config.toml
n_layer = 16
d_model = 512
n_head = 8
n_kv_head = 8
head_dim = 64
d_mlp = 2048
vocab_size = 26802
activation = "tanh_gelu"
norm = "layernorm"
norm_place = "pre"
norm_eps = 1e-05
positions = "learned"
qk_norm = true
attn_scale = 0.149
bias = "all"
tie_embeddings = true
parallel_block = false
init = "uniform"
init_std_qkv = 0.0264
init_std_o = 0.0
init_std_up = 0.0264
init_std_down = 0.0
optimizer = "muon_variant"
lr = 0.00732
beta1 = 0.93
weight_decay = 0.018
lr_head = 0.00418
warmup_steps = 0
schedule = "wsd"
decay_fraction = 0.821
decay_shape = "linear"
final_lr_fraction = 0.0
batch_tokens = 65536
seq_len = 384
doc_mask = true
train_tokens = 518300000
steps = 7909
dataset = "wikipedia_en"
MLP neurons of a small language model. Each row is named by its layer, matrix (up: input weights; down: output weights) and neuron, and shows model dimensions 176-271. Each number is 128 + 24 x the weight over its row's rms, rounded and kept within 0 to 255.
After each neuron's rows, "fires on" lists the tokens most often at its 100 highest values on Wikipedia text that the model never trained on.

L7.up57 [161 105  95 155 107 134 105 126 143 118  95 149 141 112 159 103 135 153 171 112 119 123 126 131 100 130 160 145 125 154 133 161 112 152 187 158 151 100 114 109 125 173 161 164 150 130 130 149 166 115  85 137 137 126 137 118 146 164 148 127 153 180 127 141 113 132 156 144 130 117 124 107  94 158  98 153 146  92 172 120 123  96 170 157 143 134 133 103 125 107 141  95 126 127 152 111]
L7.down57 [127 107 108 125 179 135 123 142  72 100 103 146  95 128 153 115 122 116 148  77 127 117 142 122 139 163 101 114 153  99 139 122 114 151 111 134 165 108  88 120  90 146 151 113 106 152 134 159 137 113  58 121 155  82 113 147 140 114 158  88 158 107 122 135 145 135 166 123 109 130 131 127 123 126 126 115 141 140 143 127 172 125 149 155 123 178 156  93 130 111 120 145 176 134 135 128]
fires on: "-", "im", "–", "m"

L7.up1962 [155 142 100 133 123 164  89 146 108 125 153 138 129  92 124 117  85 132 179  99 165 151 123 105 170 153 140 112 136 127 130 115 145  93 145  84 112 152 159 116 110 117 102 148 136 113  80 132 116 141 145 139 178 121 141 121 137 159 129 181  78 137 125 140 150 129 115 102 118 137 114 162 134  98 132 181 138 124 144 112 142 128 155 145 113 138 115 154 139 108 139 108 133 202 124 112]
L7.down1962 [157  87 171  92 135 135 103 166 138 114 151 120 122 125 126 134 152 114 135 146  98  60 123 146 132 146  98 127 120 119 132 146 152 122 142 108 153  70 126 103 149 121  98 167  96 176 107 131 146 143 149 130 133 128 122 153 126 110 153 149 127 170 113 173 100 109 133 139 111  98  66 173  53 130 126 116 140  90  98 145 123 113 111 125 130 108  79  88 115  97 155 154 131 138 126  85]
fires on: " of", ",", " Fort", " Mount"

L7.up156 [203 170 101 166 131 162 107 147  91 156  99 113  85 144 122 140 101 135  98 123 121 109 109 191 121 140 125 109 139 130 156 109 147 175 156 104  89 138 176 136 116 145 126 121 165 153 112 137 114 155 123 119 172 114 108 140 142  96 112 148 136 162 117 103 154 122 139 144 134 103 155 114 108 163  67 123 137 122 128 103 158 152  93 124 116  98 104 114 144 113 122 133 122 154 128 109]
L7.down156 [153 125 129 161 156 149 128 151 174  98 143 111 133 115 114 134 105 157 151 161  82 125 103 136 149 142 138 123 134 100 149 117 125 127  83 107 127 162 143 128 124 118 141 134 128 167 115 144 111 139 141 124 119 132 149 127 102  85 105 144 162 140 163 116 116 163 128 157 123 174 123 112 142 126 144 113 154 175 118 161 114 129 102 143 144 128 132 142 112 148 102 167 176 149 130 111]
fires on: " all", " in", ".S", " S", "S", " All"

L2.up899 [149 120 137 154 118 166 111 108 112 125  78 128 155 167 188 140 133 111 129 161 140 173 122 188 148 114 121 160 133 138 117 153 153 116 159 114 113 108  83  90 137 116 149 161 117 166 163 138 112 150 104 157 148 150 119 115 155 128 135 127 118 128 102 111 136 126 125 191  67  83 129 136 169 148 117 146 102  91 147  90 145  97  81 134 145 133 152 119 117  96  99 147 120 140 119 153]
L2.down899 [153  80 134 170 128 106 132 127  89 108 132 113 107 113 132 139 104 124 126 106 168  85 116 121 113  88 115 145 150 125 125 106 140 172 142 135 150 152 110 135 140 148 120  89 116 128 102  92 157 134 145 119 164 131 148 152  91 132 105 132 157 113 156 155 154 126 151 133 169 127 142 126 103 149 149  98 131 146 109 150  86  98 141 107 175 166 142  88 153 154 119 104 129 121 149 122]
fires on: "–", "-", " at", "imir", " Employ", "aw"

L7.up1465 [134 140 136 136 132 113 111  97 122 162 133 143 145 126 103  92  85 120 151 129 133 123 132 124  78 144  94  80 198 125 156 133 167 119 109  97 111 114 155 124 146 111 107 106 121 180 121 107 131 125 140 143 101 155 156 156 118 135 140 169  93  84 105 150 119 121 159 128 157  94 172 151 131 117 140 162 148 141 127 128  99 148 181 139 138 152 117  94 142 146 122  85 120 125 112 164]
L7.down1465 [142 157 175 124 131 122 137 152 150 105 113 164 152 138 122 149 140 123 101 195 127 151 128 122  85 163 158 139 122 180 102 137 135 159  97 111 112 138 171  94 125 121 151 162 118 131 195 149 142 163 144 111 129 123 102 111  56 133 112 141 192 173 100 144 158 112 149  91  95 137 122  64  85 111 135 109 127 110  98 169 166 159 142  59 114 176 149 135 142 155 126 148 144 141  90 136]
fires on: " |", " |\n", " "

L7.up562 [137 143  78 114 151 118 133 116 128 163 147 149 186 121 117 129 112 143 136 127 108 146 156 107  93 122 153 131 154 107 104 119  65 128 115 109 125 108  82 141 153 122 122 138 136 175 136 102 152 156 118 129 152 165 114 112 143 120 107 142 149 120 122 104 116 150 132 126 136 137 123 117 131 129 144 123 116 136 116 107 127 123 120 180 127 131 134 138 141 155 114 112 152 113 162 145]
L7.down562 [121 129 119 128 123 131 127 128 134 165  92 188 155 144 146 126 107 143 126 111 133 156 147 145 103 111 171 111 150 159 120 163  52  91  99  95 113 133 109 146 114 108 146 152 123 105 131 175 154 136 128 156 148 143 117 137  94 118 128 109 153 164 118 108 119 124  81 117  92 144 113  87 122 111 106 100 159 113 137  69 151 138 142 129 138 104 158 139 138 190 146 130 123  91 161 121]
fires on: " |", ")\n", " |\n", "/", "\n"

L7.up1183 [116 140 172 134 155 173 150 171 144 133 163 147 119 136 122 130 154 116 147 127 108 194 115 111 106 136 113 104 111 106 143 144 104 159 161  99 104  99 159 133 158 124 109 116 170 132 113 152 156 110 168 171 131 120 129 112 163 139 107  86 118 138 130 115 116 172 131 132 129 128 159 119 150 134 182 128 111 124 163  63 155 110  94 117 131  86 111 153  90 133 196  77 139 154 119  99]
L7.down1183 [169 138 128 121 109 114 127  92 149 135 105 122 146 147 149 111 101 140 159 107 174  85  82 121 148 150  97 132 113 146 132  55 148 113 162 114 165  76 127 101 148 164 168 119 133  79 127 123 100 151 117 113 100 130 134 134 120 122 125 112 141 137 140 147 154 149 137  91 135 166 126 181 122 101 154 103 145 123 127 130 144 145 137 161  91 118 128 114 107 126 113  95 110 117 165 122]
fires on: " and", " of", " until", " by", " over", " from"

L2.up558 [150 152 116 118 155 144 133  99 135 127  92 126  97 146 142 100 141 147 168 106 161 109 105 152 120 148 130 106 115 101 132 101 123  90 120 117 100 176 113 126  93 143  67 130 108 169 136 148 153 153 100 106 135 124 143 118 143  85 174 114 133 148  98 113 119 139 129 145 100 133 123 108 131 124 106 135 138 115 124 113 162 164 152 156 132 137 106 126 111 132 163 111 124 173 159 151]
L2.down558 [137  90 129 104 111 116 129 126 121 132 122 128 134 115 138 129 163 103 146 120 118  78 156 141 115 107 112 108 137 135 138 154 132 139 112 115 157 108 149 116  85 124 128 112 126  88  94 130 104 162 150 159 164 143 135  89 144 177 133 146 147 128 140 137 119 187 127 136 121 158  91 115 144  73 119 106 114 131  90 100 142 131 149 145 121 146 112 126 132 146  98 135 122 163 147 147]
fires on: " played", " States", " United", " National", " Africa"

L7.up1460 [149 126 169 104 126 105 157 170  88 126 138 161 130 113  97  73 119 141 106 134 139 103 112 132 154 127 148 120 165 109  93 131 132 120 175 123 156 129  95 123 137 143 148 108 100 123 118 105  87 126 113 128 108 173 143 139 149 172 120 106 120 112  98 138  97 114 110 107  98 189 184 147 151 104 143 127 145 175 134 168 121 121 162 114 204 120 132 112 153 119 135 115 120 124 150 155]
L7.down1460 [115 137 121 143 144  78 186 144  74 123  92  92 156 127 132 130 114 110 169 138 151 197 152 133 125 141 146 133 123 145 153 121 165 150 142  88 145 127  95 117  85 104 145 124 141 147 145  84 122 161 128 140 126 136 127 133 123 113 165 135 158 124 113 105 125 119 164 159 109 101 126 129 117 162 142 119 132 121 113 142 137 152 116 139 162 118 115 144 145 125 120 158 114 136 137 137]
fires on: " |\n", " well", " also", "==\n"

L7.up168 [129 122 105 159 121  91 101 115 128 117 162 133 115 160 151 103 168 178 124 168 131  91 125 141  71 123 112  87 169 166 133 126 130 155 140 121 137 143 123 150 141 143 110  83  93 133 138 143 107 141 127  96 136 138 116 158 159 117 147 113 145  96 156 128  70  98 100 136 130  89 181 140 161  77 117 127 130 161 147  97 153 156 195  95 115 110 128 132 124 107 107 158 124 141 142  90]
L7.down168 [148 135 108 123 131 157 106 132 116 157 106 135 177 139 141 109 100 131 154 111 168 123 153 140 105 149 136 138 193  98 161 108 152 125 125 159 130 117 148 101  99 122 125 120 104 133 111 138 146 171 143 111 116 106 132  91 126 152  82 102 167 155 136 143 123 117 112 125 142 142 141 145 120 139 124 135 152 145 129 150 194 150 149 114 117 154 118 132 129 108 127 133 110 153 128 108]
fires on: " |", ";", " in", " by"

L2.up1601 [147 140 164 138 117 113 110 126  68  80 148 181  98 119 119 128 112 103 129 122 152 136 125 102 124 135 139 121 111 164 102 107 188 137 118  75 110 162 142 158  74 126 166 117 150  96 164 128 139 140 116  72 177 159  84  94 105 116 107 114 128 127 169 107 140  86 117 131  93 110 153 139 139 151 115 112 132 107 135 141 136 150 107 119 125 118 126  97 151 106 138  88 121 128 101 122]
L2.down1601 [115 113 143 102 153  94 130 164 135 107 126 183 112 108 143 144 150 120 143 147 126 122 147 165 146 136 118 144 153 120 149 102 134  91 129  92 123 105 141 172  90 128 134 116 160 121 120 150 161 123 104 123 169 123 114 140 141 139 113  95 150 141 139 100 149 126 130  87 132 130 123 147 124 107 117 128 118 109 107  94 132 124 142 118 121 131 131 142 104 117 148 125 113 162 144 175]
fires on: " it", " It", "It", " Sec"

L2.up735 [157 107 101 133 111 115 155  91 139 128 101 132 128 140 130 120 126  80 130 117 103 158 108 182 138 120 147 108 165 168  83 103 113  99 108 127 140 145 152 114 124 140 140 115  95 125  96 190 165 122 138 156 135 162 133 108 137 102  86  91 129  95 122 110 123 131 131  96  93 142 117  92 120 167 118 158 154  93 144 119 141 126  96 119 141 132 131  89 136 157  98  94 123  66 114 109]
L2.down735 [128 162 168 108  95 171 121 115 121 109  97 150 116 148 118 133 101 117  65 151 106 122 109 145 118 117  84 163 120 119 135  87 164 161 180 127 140 142 159 159 126 110 131 120 140  84 143 129 136 149 128 103 138 172 107 141 101 138 138  88 121 163 114 155 130 135  97 109 118 106 139 139  99 113 145 147  93 165 128 146 141 131  90 116 129 121 142 174 134 178 154  97 114 166 107 148]
fires on: " b", "\"", " o", " h", " ship", " –"

L7.up637 [144 126 120  83 144 142  98 124  59 112 101  85 134 151 116 133 117 168 167 123 138 127 126  92 118 125  66 131 161 129 130 116 126 142  95 128 121 103 159 149 120 162 155 166 129 127  99 134 150 148  77  98  95 176 159 144  73 114  87  99 118 120  97 155  97 121 125 119 131 142 154 136 136 123 128  94 126 164 159 159  99 131 155 126  91 142 109 110 158 171 119 124 134 119 161 105]
L7.down637 [152 130 137 148 169 123 112 112  90 149 105 169 118 111 101 129 107 132 135 132 103 139 106 182 129 144 130 113 172 135 135 122 131 116 111 144 124 133 108 136 105 146 117 128 133 122 169  87 108 101 113 133 126  86 132 117 106 157 136 141 115  98 112 144 127  89 136 183 149 113 131 134  99 160 120 114 147 124 117 133  98 125 144 134 124 187 128 152 131 121 122 123 140 185 117 112]
fires on: ".", ")", "-", " ", " II", " Two"

L2.up91 [107 132 110 105 137 143 140 144 128 163 192 119 139 138 148 151  99  86 145 153 131 131 149 130 132 121 159 118  80  98 117 119 113 174  90  80 151 137 127 143 131 150 153 121 133 138  93 117 105 126 165 184 120 125 150 133 157 119 137 121 111 130 158 109 102 152 103 110 130  89 141 147 123 103 132 124 132 151 130 112 122  65 121 136 143  82  96 150 139  97 123  92 112 140 125 100]
L2.down91 [131 132 144 126 116 127 100 151 130 134 118 156 165  73 116 123 153 163 115 158 149  99 119 114 115 153 130  96 155 142 150 127 119 113 171 134 108  81 118 143 132 114 153  92 118 121 115 155 158 117 123  83  99 149  95 134 141 126 168 139 124 112 129 124 109 119 130 120 119 116 127 141 146 117 128  81 157 105 116 138 179 195  70 127 132 154 110 111 167 124 128 110 123 132 147 117]
fires on: " served", "|", " Platform", " serves", " education", " developed"

L7.up293 [149 163  64 152  95 100 140 105 152 132 152 121  90 104 154 129 101 128 101 135 153 146  69 122 187  95 122 120 101 109 151  93 172 125 135 100 113 105 158  93  96 120 138 103 171 132  92  95 133 135  98 134 139 131 125 150 143 143 163 132 136 123  89 106 155 119 120 167 133 129 175 119 161 141 122 152  93 124 122 127 131 141 146 182 105  79 155 146 138 136  83 153  92 156 100 135]
L7.down293 [149 143 138 122 125 118 123  95 155  92 125 137 156 115 120 105 109 148 139 149 125 122 115 125 131 152  89 179 162 139 155 137 139 120 117 124 100  87 129 128 123 135 106 164 150 114  58 155 133 111 159 122 147 140 113 133 116 133 167 175 144 157  96 130 132 146 119 105 138 122 149 131 109 147 144 167 152 119 126 143 123 134 145 172  83 125 114 118 148 100 128 120 101 163 127 138]
fires on: ",", " in"